config.yaml
n_head: 6
norm: "rmsnorm"
norm_place: "pre"
attn_scale: 0.135
init_std_qkv: 0.0255
init_std_up: 0.0364
weight_decay: 0.0
schedule: "wsd"
decay_fraction: 1.0
final_lr_fraction: 0.0
batch_tokens: 131072
MLP neurons of a small language model. Each row is named by its layer, matrix (down: output weights) and neuron, and shows model dimensions 320-383. Each number is 200 + 20 x the weight over its row's rms, rounded and kept within 0 to 999. A neuron's up and down rows have the sign that makes its largest values positive.
A block is one neuron, or neurons of one layer that tend to fire together. After each block is what it responds to, as a language model described it from the Wikipedia text at the highest values.

L4.down181,193,195,194,202,194,201,213,210,203,149,242,175,191,163,198,204,168,202,188,197,203,195,188,219,176,202,213,226,198,187,182,255,203,190,204,173,185,253,156,180,173,170,149,191,183,206,170,204,172,221,186,189,154,240,174,191,183,188,185,184,181,194,169,194
L4.down229,250,183,201,208,179,182,191,147,192,181,218,190,228,205,220,203,212,184,209,199,221,193,206,170,198,196,227,206,253,189,195,237,189,197,206,193,198,207,201,189,219,202,276,170,222,195,191,208,188,191,214,218,228,220,198,192,191,184,181,210,208,212,168,205
Description: The word "of" right after a quantifier or number, as in many of, four of, one of, some of; also hyphens and numbers in dates.

L3.down69,217,209,223,212,185,188,215,225,211,219,183,204,189,178,212,223,189,185,201,193,201,244,170,204,235,176,208,179,197,216,182,175,186,233,196,202,208,207,228,203,216,190,231,203,210,191,200,229,178,185,196,199,195,182,194,211,180,190,205,194,191,184,202,203
L3.down339,188,228,169,228,206,212,175,177,231,209,239,202,240,210,194,203,227,219,220,191,179,238,184,220,212,224,176,226,170,191,194,232,214,200,210,223,189,190,190,200,185,193,218,257,188,227,154,176,152,168,214,233,189,223,164,200,211,185,187,184,171,218,184,191
L3.down419,197,201,217,178,181,212,145,196,163,247,208,210,185,209,197,190,207,193,163,210,190,188,210,168,165,192,211,194,186,184,215,173,222,215,172,180,219,195,208,202,203,229,267,210,202,161,177,202,204,203,183,191,211,201,176,175,197,204,173,197,229,223,233,206
L3.down451,200,197,183,202,189,200,186,174,224,185,170,175,172,219,237,212,204,162,176,195,212,184,212,217,205,203,184,186,207,189,181,195,220,202,195,204,214,211,166,192,198,217,135,184,208,230,173,230,191,176,211,204,214,217,174,210,195,229,207,183,205,230,230,185
L3.down458,154,205,209,200,191,215,177,169,211,193,216,187,228,203,212,214,208,228,162,154,208,164,203,191,198,189,250,201,180,213,180,198,192,192,201,209,152,213,181,199,210,205,188,175,212,209,191,194,222,202,213,194,210,228,231,226,211,246,184,267,258,202,176,183
L3.down586,213,193,213,199,188,197,223,205,175,181,194,166,233,157,210,180,194,210,205,182,194,226,202,207,221,199,191,195,230,189,231,183,178,198,155,214,238,242,173,172,238,229,222,194,198,239,214,191,161,198,200,202,215,198,182,221,219,211,183,196,195,190,207,195
L3.down588,185,187,176,185,203,198,205,221,233,210,195,173,200,180,211,187,190,202,198,203,202,184,197,220,187,211,202,208,196,200,212,150,221,202,231,195,191,194,179,229,197,199,313,181,216,212,186,219,216,171,242,207,194,190,183,187,203,215,203,194,194,195,195,219
L3.down862,213,160,211,173,185,200,182,234,170,194,185,212,186,179,258,178,205,227,193,197,198,187,181,178,202,217,187,186,176,216,206,201,239,207,154,236,172,222,209,179,209,178,176,203,210,183,229,178,167,201,185,205,210,235,197,176,223,200,180,195,183,194,206,201
Description: Periods, hyphens, slashes and dashes that join parts inside a name, number or date, such as Jean-Pierre, mid-1970s, 26.23, U.S. and 12/12/12.

L4.down549,185,198,161,195,185,185,178,193,195,222,178,237,196,200,204,199,189,236,196,190,223,186,209,191,168,193,189,213,211,203,188,256,192,194,182,209,230,152,171,200,185,256,204,185,241,184,241,174,201,183,199,170,232,168,179,179,209,218,188,228,216,207,227,201
L4.down674,214,143,184,209,229,202,191,216,205,208,194,207,230,216,173,218,175,223,187,196,218,188,169,244,208,196,209,213,207,230,199,198,224,191,228,197,234,195,188,200,179,222,87,177,207,190,246,213,189,204,198,212,191,193,200,206,200,177,215,199,210,216,199,191
Description: Final token of a person's surname when an article refers back to its subject, usually before 's, a comma or was, e.g. Saunders', Lee drove, Presley's.

L7.down21,181,192,191,200,192,199,197,208,194,189,226,171,175,214,156,189,219,206,205,212,170,160,196,203,203,199,221,186,209,200,229,213,211,162,213,176,158,216,180,183,182,192,210,186,212,207,196,215,220,204,214,202,201,230,198,191,210,190,194,201,188,258,188,192
L7.down134,224,216,232,172,211,200,201,187,213,191,195,188,144,230,220,168,217,180,195,212,165,234,197,218,173,221,185,200,185,223,208,208,196,215,223,203,210,204,208,223,202,220,183,199,163,192,178,223,175,193,170,158,218,195,224,209,205,157,197,202,197,214,188,221
L7.down154,213,198,231,189,187,209,201,222,186,184,194,201,203,225,197,189,170,209,217,233,198,238,202,211,189,211,197,191,209,177,191,223,193,205,198,195,219,228,189,216,231,193,199,167,181,191,196,182,208,191,216,218,183,208,214,231,166,228,234,169,214,247,192,193
L7.down238,200,221,247,190,190,198,176,164,231,194,178,196,221,239,204,174,196,206,201,225,205,217,234,179,187,163,199,201,186,197,206,208,211,189,201,236,187,210,182,183,242,199,229,174,222,215,183,197,204,182,166,170,221,168,194,228,215,209,194,195,198,217,167,173
Description: Structural separators in footballer career lists and wiki tables, chiefly the slash before goals in "Team / 62 / (11)", plus leading dashes and pipes.

L3.down116,194,186,193,204,204,200,205,173,202,221,217,196,222,197,200,194,212,172,189,176,206,199,199,242,192,241,202,221,164,196,214,164,225,193,202,221,226,197,163,176,228,214,248,202,178,211,207,186,202,197,200,182,188,210,235,199,208,192,229,185,182,150,201,193
L3.down204,174,220,220,192,178,192,219,185,195,224,205,197,207,201,186,201,226,157,207,180,194,184,187,182,221,160,195,219,193,183,231,185,168,201,209,224,215,236,202,215,182,202,188,204,216,218,221,177,236,190,218,216,175,167,188,221,205,189,219,200,154,225,218,232
L3.down215,214,168,225,202,206,202,201,195,203,201,194,227,198,197,199,219,218,181,205,187,190,178,198,225,247,177,199,208,212,183,180,144,190,206,188,186,152,210,196,189,195,187,262,171,219,226,182,173,201,209,182,203,187,175,205,210,183,193,197,187,177,191,202,189
L3.down468,196,183,133,193,175,202,191,224,209,190,216,203,259,203,191,177,227,172,218,191,252,190,211,164,199,202,231,226,229,182,191,174,186,199,198,212,224,196,237,207,181,187,264,217,249,190,218,186,187,195,205,215,166,206,163,179,217,202,209,221,178,198,238,214
L3.down597,196,206,205,180,196,217,189,214,225,252,210,221,197,204,232,209,200,187,177,181,193,208,177,201,161,190,204,199,207,198,162,175,222,207,218,226,207,210,175,192,193,194,220,191,229,170,186,207,248,196,225,200,210,189,186,174,220,206,220,181,194,184,187,171
L3.down648,195,236,204,178,239,215,182,206,174,208,220,189,247,202,212,156,206,243,186,220,198,215,186,180,211,169,196,196,199,196,179,206,208,193,191,208,196,178,180,209,222,184,122,193,214,201,198,217,192,201,186,204,213,209,209,190,207,192,198,234,247,203,197,237
L3.down840,241,157,185,188,207,197,202,164,198,203,200,220,212,212,202,196,169,201,182,206,196,206,200,201,204,235,203,198,179,206,218,231,213,198,185,232,227,209,195,209,187,218,189,178,198,216,200,202,232,208,191,208,193,190,194,209,180,215,192,186,213,195,219,206
L3.down976,178,164,167,216,190,187,189,210,186,189,198,226,209,217,193,224,201,216,212,223,203,184,187,214,188,202,224,196,211,181,211,215,192,200,182,217,208,229,197,179,194,185,236,249,224,170,217,212,197,171,176,203,196,219,209,233,221,192,187,207,229,183,209,182
Description: Line breaks ending an item in bulleted or dashed lists (species, notable people, awards, match results) before the next entry; also captions and "(born" after bios.

L4.down301,178,255,183,177,218,226,202,189,186,211,199,215,214,202,200,188,208,228,212,148,201,212,183,201,190,211,166,198,202,189,214,177,151,194,227,176,163,190,197,220,249,192,238,194,161,188,179,214,238,218,180,248,206,184,186,215,189,172,195,194,220,173,194,213
L4.down338,170,197,208,209,179,183,230,174,216,247,190,238,196,190,194,218,186,206,188,186,196,190,211,178,203,192,205,202,186,193,197,199,173,187,193,186,206,193,196,223,163,182,352,180,203,201,183,227,236,226,178,193,191,172,156,217,204,173,191,209,210,172,167,172
Description: Periods ending a sentence or abbreviation, often after numbers or names (population of 848., U.S.), plus the verbs entered and into.

L4.down193,229,195,165,212,167,157,227,186,192,208,223,194,226,198,180,201,177,174,196,199,224,199,212,204,218,175,219,201,194,193,205,212,201,164,173,206,221,241,184,212,207,194,261,201,228,186,202,187,214,172,191,222,195,203,208,213,207,208,212,204,174,178,204,221
L4.down938,194,169,187,214,198,227,203,198,204,204,217,193,191,236,230,198,185,201,209,190,215,184,203,188,190,228,190,196,205,169,209,207,214,223,194,180,200,243,223,187,223,206,199,200,183,193,174,182,169,210,191,184,218,218,174,192,194,213,191,205,186,207,203,202
Description: Line-break tokens that end a bulleted list item or table row, before the next "-" or "|" line, e.g. after cast entries, awards, squad rows.

L3.down74,193,192,203,209,213,226,198,190,193,204,195,187,213,216,173,195,197,221,227,174,224,224,208,212,184,156,226,208,221,199,159,186,177,241,237,189,149,161,158,185,189,190,248,207,214,173,195,223,200,192,212,215,223,201,225,204,185,223,207,179,183,208,137,189
L3.down99,229,175,211,180,207,196,171,175,196,196,237,198,214,237,203,219,223,210,185,198,178,206,218,152,238,214,214,205,229,212,213,227,169,195,197,221,218,193,198,177,231,206,355,192,180,191,182,180,226,195,191,189,192,212,226,186,201,179,217,208,208,196,216,197
L3.down134,205,199,183,163,210,198,181,213,199,228,183,216,156,183,202,204,185,168,215,159,218,182,210,176,207,197,185,208,208,192,165,173,167,185,207,230,220,210,213,205,219,171,220,189,216,212,180,206,205,235,235,163,180,201,225,239,173,176,175,184,176,165,196,220
L3.down250,226,188,209,208,166,199,215,195,212,211,170,198,200,182,210,211,241,244,192,180,214,207,190,158,220,194,178,181,172,202,202,182,226,242,201,223,167,164,203,204,179,189,228,181,176,216,206,175,198,226,187,206,205,197,242,180,230,179,204,173,178,247,183,198
L3.down345,246,245,204,230,212,241,189,202,204,235,195,184,183,192,183,204,216,196,185,194,202,202,203,207,193,215,230,209,194,239,201,217,189,210,175,193,171,235,197,207,168,230,197,188,210,209,192,158,190,200,214,206,244,192,153,231,193,187,234,210,204,183,221,196
L3.down564,224,196,184,210,218,194,199,203,212,181,196,195,205,182,159,185,207,210,173,201,174,197,212,210,202,188,183,197,206,197,199,233,208,189,247,189,199,216,184,178,204,234,170,207,220,199,229,212,183,204,230,193,193,208,217,182,194,228,192,206,230,208,216,211
L3.down575,158,182,222,164,191,238,213,249,225,188,222,166,201,206,208,183,219,228,171,221,231,224,214,179,233,188,195,224,196,202,186,197,211,206,221,220,224,190,241,222,220,223,213,198,208,209,208,237,179,215,211,197,223,231,206,199,203,169,203,213,210,213,183,231
L3.down710,209,171,198,224,200,160,227,214,210,182,223,196,194,188,237,200,172,185,190,171,227,192,205,192,191,158,208,174,247,216,219,223,220,228,180,175,196,194,200,176,188,196,175,202,214,198,197,194,166,206,212,216,182,184,182,183,170,179,194,221,174,220,215,198
Description: Function words that complete fixed phrases: of after many, each, any or as; was, were or is after there; and the / and - separators in footballer career lists.

L7.down56,186,183,198,187,187,209,198,206,218,245,205,204,177,175,193,191,220,229,205,225,198,209,208,193,201,172,212,215,228,193,215,199,209,183,179,246,195,189,190,241,203,190,198,196,169,196,218,209,184,186,192,164,230,184,220,190,174,188,171,221,184,210,185,184
L7.down61,214,199,204,221,201,169,209,170,197,165,191,218,177,189,187,186,178,193,241,229,192,187,189,180,167,245,203,232,192,171,235,219,206,184,189,209,161,195,175,189,186,182,215,168,216,167,202,182,250,193,183,204,199,193,183,177,188,173,199,215,170,198,205,199
L7.down700,179,219,205,204,151,188,197,193,213,207,202,206,172,181,205,206,205,139,190,226,234,184,204,186,215,210,228,197,144,175,203,195,196,203,216,207,208,260,193,184,198,183,197,198,221,194,188,194,187,194,189,219,195,196,194,234,193,197,198,190,197,189,207,225
L7.down802,178,187,200,187,217,180,171,187,187,192,188,183,221,193,200,179,223,179,191,176,231,231,194,192,200,175,184,198,194,201,162,198,153,188,223,215,182,153,221,205,219,191,317,233,193,208,196,170,209,156,193,176,202,186,210,166,220,200,201,170,221,221,223,190
Description: Newline or closing pipe that ends an infobox line, list item or table row (Born/Died lines, awards, track lists, stats), plus occasional prefixes like non, anti before hyphens.

L7.down248,200,179,185,191,211,184,211,209,172,167,167,188,214,206,197,176,193,224,179,179,194,186,166,211,207,216,211,209,213,211,182,194,227,192,167,166,218,220,187,203,214,199,232,209,174,214,194,199,224,200,192,198,198,248,158,194,207,217,201,160,200,212,212,191
L7.down317,193,233,173,185,195,218,199,213,203,183,226,185,213,215,168,220,198,191,205,206,190,236,195,232,190,171,170,200,191,220,205,206,185,196,221,213,181,185,233,181,185,240,165,196,207,187,178,201,195,195,177,181,191,194,204,200,212,170,198,198,170,193,200,192
L7.down649,178,227,198,238,166,230,201,190,217,177,200,156,196,208,213,195,198,221,198,207,181,200,233,204,218,247,199,184,238,211,220,192,248,176,186,193,191,196,199,204,201,217,291,203,195,204,178,177,227,182,183,229,193,187,185,217,205,236,197,207,212,192,198,170
L7.down875,215,197,205,208,191,191,192,204,191,231,180,168,207,183,185,211,212,178,194,213,198,188,218,217,206,188,227,191,218,205,190,214,201,204,162,204,220,222,169,211,210,183,258,214,188,186,191,181,235,187,174,236,189,182,191,191,189,186,242,201,175,184,128,202
Description: Closing equals-sign markers (==, ===, ====) ending Wikipedia section headings like ==Life==, === Family ===, ===2010s===, rarely final tokens of name/coordinate cells.

L7.down123,186,208,206,192,171,230,190,209,145,217,203,177,222,203,191,203,194,198,199,129,188,201,153,212,201,172,196,245,210,255,234,201,184,171,192,183,173,184,164,219,190,238,173,246,203,220,214,199,190,184,217,205,197,236,192,211,193,178,170,202,222,213,198,210
L7.down165,180,181,189,201,185,223,224,194,160,209,174,216,182,242,201,219,160,204,188,205,164,177,200,189,178,159,187,209,221,218,202,201,234,213,202,210,171,208,172,195,199,220,196,213,201,231,226,196,182,170,217,217,204,200,205,207,214,223,194,218,202,207,184,210
L7.down679,229,193,199,206,187,247,183,189,213,168,236,180,188,201,181,203,237,180,235,186,196,222,181,216,207,168,196,201,202,215,256,198,218,213,178,193,212,183,201,209,172,186,208,220,216,204,198,227,196,200,186,209,184,222,203,227,186,183,236,151,184,190,203,218
L7.down872,206,188,192,229,211,226,176,212,210,200,178,200,206,168,210,211,192,222,193,182,144,195,157,231,188,192,215,204,166,209,206,217,177,190,164,191,200,208,157,175,196,229,213,216,195,177,206,194,201,155,210,191,203,229,208,186,186,181,186,228,194,174,202,201
Description: The surname or its final word piece naming a previously introduced person, starting a new sentence as its subject, e.g. Short, Banerjee, Connor-s; also he/she, and some place-name endings.

L3.down399,223,193,214,209,233,212,194,217,219,236,201,219,220,227,230,230,190,163,181,223,200,226,150,225,231,206,191,210,202,214,209,179,207,218,208,166,183,202,201,211,170,191,275,174,193,202,202,220,188,185,227,194,182,209,204,183,215,197,201,190,166,168,189,167
L3.down474,243,181,204,217,217,194,228,230,197,185,162,214,224,165,199,192,172,184,190,204,173,211,160,215,207,165,171,220,197,210,207,176,203,223,213,171,223,198,202,190,194,203,247,155,216,215,182,221,219,207,190,172,151,221,203,202,187,172,225,189,212,188,234,197
L3.down498,230,206,204,180,181,215,224,188,210,215,171,225,232,186,182,174,204,190,213,206,202,233,166,231,222,179,193,230,177,202,240,166,226,238,201,169,189,190,193,197,171,206,274,197,168,222,191,218,186,218,192,203,201,189,190,205,188,191,225,203,178,205,178,206
L3.down616,223,210,190,183,134,206,228,213,212,203,238,173,189,191,218,211,180,186,211,190,193,204,205,195,184,216,199,216,185,201,182,190,205,220,214,197,211,208,218,177,196,199,250,199,198,223,196,231,226,213,215,198,185,195,222,204,201,191,176,243,177,211,209,194
L3.down733,197,178,224,196,208,240,202,176,218,229,202,178,240,197,189,193,217,137,231,174,201,213,182,153,210,170,196,231,211,209,205,185,213,197,233,187,207,204,184,186,182,206,210,207,162,228,176,222,202,186,203,171,183,245,249,224,175,199,191,205,202,213,187,210
L3.down876,212,197,189,215,205,225,216,188,244,210,188,214,192,193,206,168,229,185,168,161,243,231,202,204,205,210,211,211,196,173,204,201,220,211,192,179,192,183,179,196,182,219,212,217,212,204,172,178,196,203,210,195,185,191,184,190,194,229,218,204,213,192,198,190
L3.down907,221,172,242,184,204,180,180,211,204,176,184,202,204,242,198,194,209,170,197,179,175,239,204,201,199,199,208,189,190,211,212,198,209,185,198,172,234,195,151,207,195,169,175,185,169,196,205,191,149,217,232,213,207,180,228,224,203,206,176,187,202,158,165,185
L3.down926,207,196,171,196,182,195,208,236,214,203,207,224,225,173,183,191,207,205,198,205,193,231,178,213,209,202,237,245,171,217,201,164,191,221,219,184,177,187,230,161,166,254,296,208,222,165,192,230,232,183,167,199,214,207,214,204,176,199,186,215,207,177,196,219
Description: Final word-piece of a multi-token proper name, usually a surname, repeated after its first mention, such as Gar-cia, Fas-ano, Ol-sen, Egg-en.

L4.down523,202,210,227,209,214,198,198,199,209,188,199,187,248,171,205,178,225,209,197,186,219,197,145,219,224,206,212,215,169,183,220,167,200,238,161,164,234,209,147,170,208,202,175,192,181,192,185,198,217,197,198,208,216,219,170,200,202,210,189,183,173,206,221,182
L4.down875,184,203,229,218,171,188,202,179,202,192,209,186,204,190,229,190,202,212,233,165,213,150,200,203,195,202,242,259,218,231,206,194,200,197,208,201,189,190,164,180,177,198,185,209,204,163,212,241,207,199,213,188,223,252,182,184,218,177,179,198,212,182,230,171
Description: Dashes, to, until, since, and between a start date and an end date, such as birth–death dashes in biography openings, from 1937 until 1951, since 2001; also table pipes and infobox colons.

L3.down131,196,214,164,197,187,167,203,169,184,185,215,247,168,233,189,194,209,215,187,200,199,207,181,192,172,184,210,197,156,207,193,221,176,218,248,192,202,183,197,203,184,175,252,201,190,228,220,193,219,221,222,220,211,183,207,190,172,196,171,193,226,186,195,181
L3.down145,220,207,213,200,209,208,174,218,224,194,215,210,215,233,157,215,148,215,212,178,201,202,203,208,217,201,211,193,245,194,177,190,223,222,202,190,172,186,202,212,197,229,208,221,216,220,202,200,183,223,177,228,243,181,193,197,223,204,197,203,200,169,190,189
L3.down249,215,200,199,218,210,223,192,203,232,198,217,212,216,226,201,182,193,182,174,191,228,188,215,192,209,206,192,193,231,143,191,187,188,211,182,199,235,189,227,180,207,213,247,172,209,196,211,234,171,213,201,211,176,190,195,187,195,230,187,181,170,183,240,223
L3.down387,238,193,209,180,207,197,219,198,233,230,233,200,196,203,140,215,226,226,188,171,200,196,203,207,200,175,210,189,213,226,242,187,225,176,204,188,172,208,187,200,182,172,138,169,194,190,217,181,193,203,192,231,224,207,186,168,213,215,205,173,196,210,212,211
L3.down446,161,251,203,186,195,194,201,197,184,200,219,181,212,189,213,172,189,198,230,217,246,225,200,230,183,178,178,212,140,181,176,200,168,175,182,183,209,209,187,188,219,188,190,174,194,200,216,207,197,179,210,202,235,153,197,231,210,224,180,220,176,172,203,209
L3.down499,238,193,235,215,175,197,169,187,189,186,227,240,232,207,205,195,214,228,192,206,194,236,206,203,192,220,145,235,191,198,184,196,183,234,220,199,212,205,173,179,197,249,217,190,195,225,182,197,173,215,195,196,217,196,212,217,207,218,184,188,192,224,191,189
L3.down601,197,185,223,186,199,220,177,189,165,199,208,199,210,190,218,170,209,183,220,266,195,214,175,246,242,162,226,178,187,154,199,218,187,189,194,167,201,216,198,172,191,232,213,210,168,210,167,186,172,192,189,219,224,191,209,186,171,215,153,152,198,213,159,207
L3.down826,205,209,201,208,215,220,208,216,202,170,219,167,190,227,204,222,234,219,205,232,205,189,173,225,224,183,204,202,209,211,203,235,160,229,175,228,202,209,180,197,181,218,213,214,197,181,182,176,203,198,231,218,232,219,225,211,219,207,181,198,203,194,205,212
Description: Connecting tokens between two values, strongest on the dash between birth and death dates in biography openings (1914 – 2002), also "to" and "or" in ranges and alternatives (from 2009 to, staghorn or).

L3.down192,202,204,203,169,208,212,216,204,190,190,217,192,200,177,217,192,193,178,221,209,210,163,176,189,233,200,174,222,185,211,227,210,186,162,218,219,208,213,188,199,182,205,207,190,198,171,184,208,246,182,190,232,199,196,160,213,213,180,230,197,171,187,190,233
L3.down240,177,164,185,212,199,194,207,187,181,220,231,196,188,190,212,204,150,208,209,230,241,166,187,212,225,195,212,217,209,183,179,178,188,212,218,196,192,227,165,233,217,189,231,199,245,190,180,204,200,197,191,197,222,207,201,189,222,186,200,211,193,224,156,163
L3.down363,180,211,227,232,204,181,197,162,213,181,188,180,171,199,213,173,214,220,176,195,203,182,180,226,183,224,192,217,166,202,195,223,198,211,182,224,217,213,210,205,198,174,282,229,214,181,181,200,203,193,214,223,193,216,209,190,202,179,204,224,169,186,196,215
L3.down549,178,196,190,200,205,205,210,170,195,228,191,212,223,175,224,218,223,184,189,228,216,223,154,218,178,178,216,202,208,202,205,193,248,196,195,218,178,235,210,215,197,198,292,196,236,173,178,196,181,200,214,203,221,191,199,202,205,203,209,221,164,199,204,179
L3.down716,181,218,200,196,210,194,206,173,218,259,209,219,188,181,176,229,198,204,223,197,253,167,179,189,214,179,193,228,220,206,214,200,226,215,235,194,202,201,193,207,204,190,253,184,164,220,211,198,180,210,226,245,181,166,199,216,176,194,180,204,201,159,218,222
L3.down755,220,222,231,198,183,185,197,203,209,219,197,214,184,164,220,218,199,196,204,171,198,223,186,191,212,218,229,226,178,192,189,200,191,216,195,180,163,238,225,181,201,187,239,218,198,189,200,197,215,212,197,218,188,213,239,195,204,193,196,210,175,181,233,249
L3.down805,165,200,213,165,233,187,173,163,150,220,179,190,178,185,171,213,189,222,214,219,190,207,188,213,182,187,200,200,230,260,158,206,203,195,191,220,199,187,168,177,164,186,147,196,194,162,205,219,208,182,186,190,221,219,204,183,193,216,209,241,188,168,212,199
L3.down809,176,232,175,171,214,220,199,167,182,233,202,195,240,191,229,221,194,192,199,193,203,191,149,196,195,195,193,199,207,208,218,223,170,196,215,209,217,210,181,190,203,185,255,223,193,206,217,223,224,206,199,228,214,190,184,189,206,182,185,241,192,191,203,228
Description: The word "of" after quantity or collective nouns (hundreds of, tens of, a group of, a series of), plus quantifiers and numbers like few, several, 500.

L3.down24,191,184,199,208,172,169,212,196,219,218,197,202,149,191,184,231,197,222,197,212,160,209,223,221,166,190,209,206,208,203,181,191,207,178,213,194,220,173,209,206,183,210,247,201,197,231,196,167,179,165,197,172,218,196,221,177,191,240,179,157,179,197,156,187
L3.down254,197,217,167,168,178,152,199,207,198,222,199,210,224,211,208,185,198,162,213,205,160,188,235,198,219,223,211,222,183,198,195,200,206,203,146,186,211,196,182,216,207,182,189,212,234,193,182,248,205,196,185,202,206,193,166,223,215,214,229,168,183,205,194,187
L3.down640,204,185,211,197,214,186,229,165,168,213,224,206,174,168,177,207,192,187,173,213,188,207,238,209,236,216,203,206,207,201,222,220,204,216,222,207,184,188,214,224,186,178,222,191,188,186,215,199,191,202,213,207,169,165,233,216,205,224,207,200,196,233,192,211
L3.down769,213,186,208,223,233,191,217,192,205,223,163,209,201,237,203,189,208,192,198,213,223,166,174,215,209,252,166,180,244,205,193,194,216,222,215,220,195,191,204,194,177,213,205,205,198,213,153,197,189,191,197,174,201,186,216,223,200,208,214,170,184,208,190,200
L3.down781,156,204,197,155,191,203,147,200,228,184,233,210,205,224,219,193,201,177,219,184,201,175,200,210,207,209,214,206,217,265,208,162,218,204,198,224,202,205,189,196,227,195,243,207,214,196,185,215,227,229,166,147,252,193,175,195,212,240,186,185,234,179,214,176
L3.down817,177,189,180,189,190,234,220,163,206,158,211,202,197,173,221,191,241,186,218,226,190,196,224,184,213,210,217,197,191,226,192,186,187,198,162,225,221,198,205,174,198,191,268,167,201,208,192,164,217,188,210,189,213,184,198,230,212,207,195,192,205,186,235,233
L3.down895,200,191,219,213,184,166,222,173,202,167,199,176,182,233,191,194,184,196,225,206,173,186,231,190,199,261,220,175,254,193,190,184,175,148,226,208,227,203,217,237,200,190,208,253,217,196,203,201,231,202,189,186,152,234,200,195,214,207,215,239,237,217,221,187
L3.down967,202,215,214,202,202,190,207,195,204,175,216,178,205,194,230,202,218,203,194,240,191,186,203,179,209,243,191,228,197,198,189,245,213,189,203,207,197,205,214,188,201,184,362,223,214,187,204,184,226,205,209,216,207,210,197,191,204,220,199,204,197,209,209,198
Description: The closing ==, ===, or ==== markers that end Wikipedia section headings such as ==Club career==, ==Awards and honors==, ===Released===.

L7.down318,211,208,195,180,213,175,184,196,206,202,177,202,204,221,180,206,199,186,202,229,236,185,223,193,192,161,215,178,247,206,217,210,209,208,173,211,193,223,189,214,170,208,238,212,210,166,201,173,187,220,198,206,165,205,224,219,182,187,173,193,175,220,203,228
L7.down357,166,170,198,217,210,201,200,165,207,183,220,196,189,192,200,203,229,180,165,236,207,200,196,182,219,197,214,198,223,201,219,215,215,200,195,259,174,197,193,149,154,198,220,184,197,196,224,180,175,213,184,188,236,232,217,216,230,186,221,215,203,204,221,191
L7.down426,160,206,202,197,209,178,198,188,203,222,171,187,219,217,229,172,195,217,193,203,228,214,177,210,186,204,188,193,214,224,236,189,187,185,231,231,185,195,207,166,227,197,205,220,183,208,189,184,197,214,221,190,232,224,175,213,219,211,199,202,212,208,212,233
L7.down609,186,200,212,198,204,211,189,212,219,216,225,155,219,197,205,196,198,188,188,193,223,187,214,249,192,191,165,201,237,225,170,220,207,225,202,221,201,187,213,204,175,197,203,211,189,189,191,186,177,212,169,205,189,201,196,195,211,197,209,182,186,222,218,187
Description: Number tokens, as digits or words, that start a quantity in running text, mostly before a counted noun: 140 assault troopers, five years, 15 previews.

L4.down874,220,208,210,240,184,167,193,194,205,194,224,245,220,168,207,185,224,180,188,189,200,173,170,204,184,190,193,239,197,219,188,223,189,248,177,208,202,207,181,168,209,177,216,192,237,199,195,192,196,220,193,187,180,166,190,199,170,177,259,200,196,210,227,184
L4.down968,212,205,172,193,176,210,177,170,197,218,208,208,215,167,197,175,176,184,197,242,201,184,188,209,207,205,187,196,230,209,162,198,211,199,193,176,213,202,224,228,177,188,210,220,204,183,237,201,183,241,191,226,189,216,211,199,163,225,208,202,183,189,209,198
Description: Words that pick members out of a group, mostly "of" after one/none/each/four and sentence-initial "Among", also some/these/those/all.

L4.down374,215,200,198,182,185,196,201,196,204,186,217,204,206,217,208,206,219,192,197,198,196,200,189,204,201,238,207,213,195,212,195,235,216,191,194,214,224,207,206,192,202,201,444,199,212,200,204,209,212,233,175,199,194,211,187,190,197,205,207,200,206,206,201,180
L4.down923,213,204,225,195,197,204,195,217,203,194,207,191,191,209,211,211,183,206,218,195,192,179,179,204,213,195,201,208,192,196,205,197,194,183,212,184,221,171,219,194,190,213,426,216,203,207,192,205,201,216,189,175,183,207,206,194,190,206,221,205,226,185,196,185
Description: Closing == or === markers ending Wikipedia section headings such as ==History==, ==Club career==, ===Albums===, plus some sentence-final periods before a new line.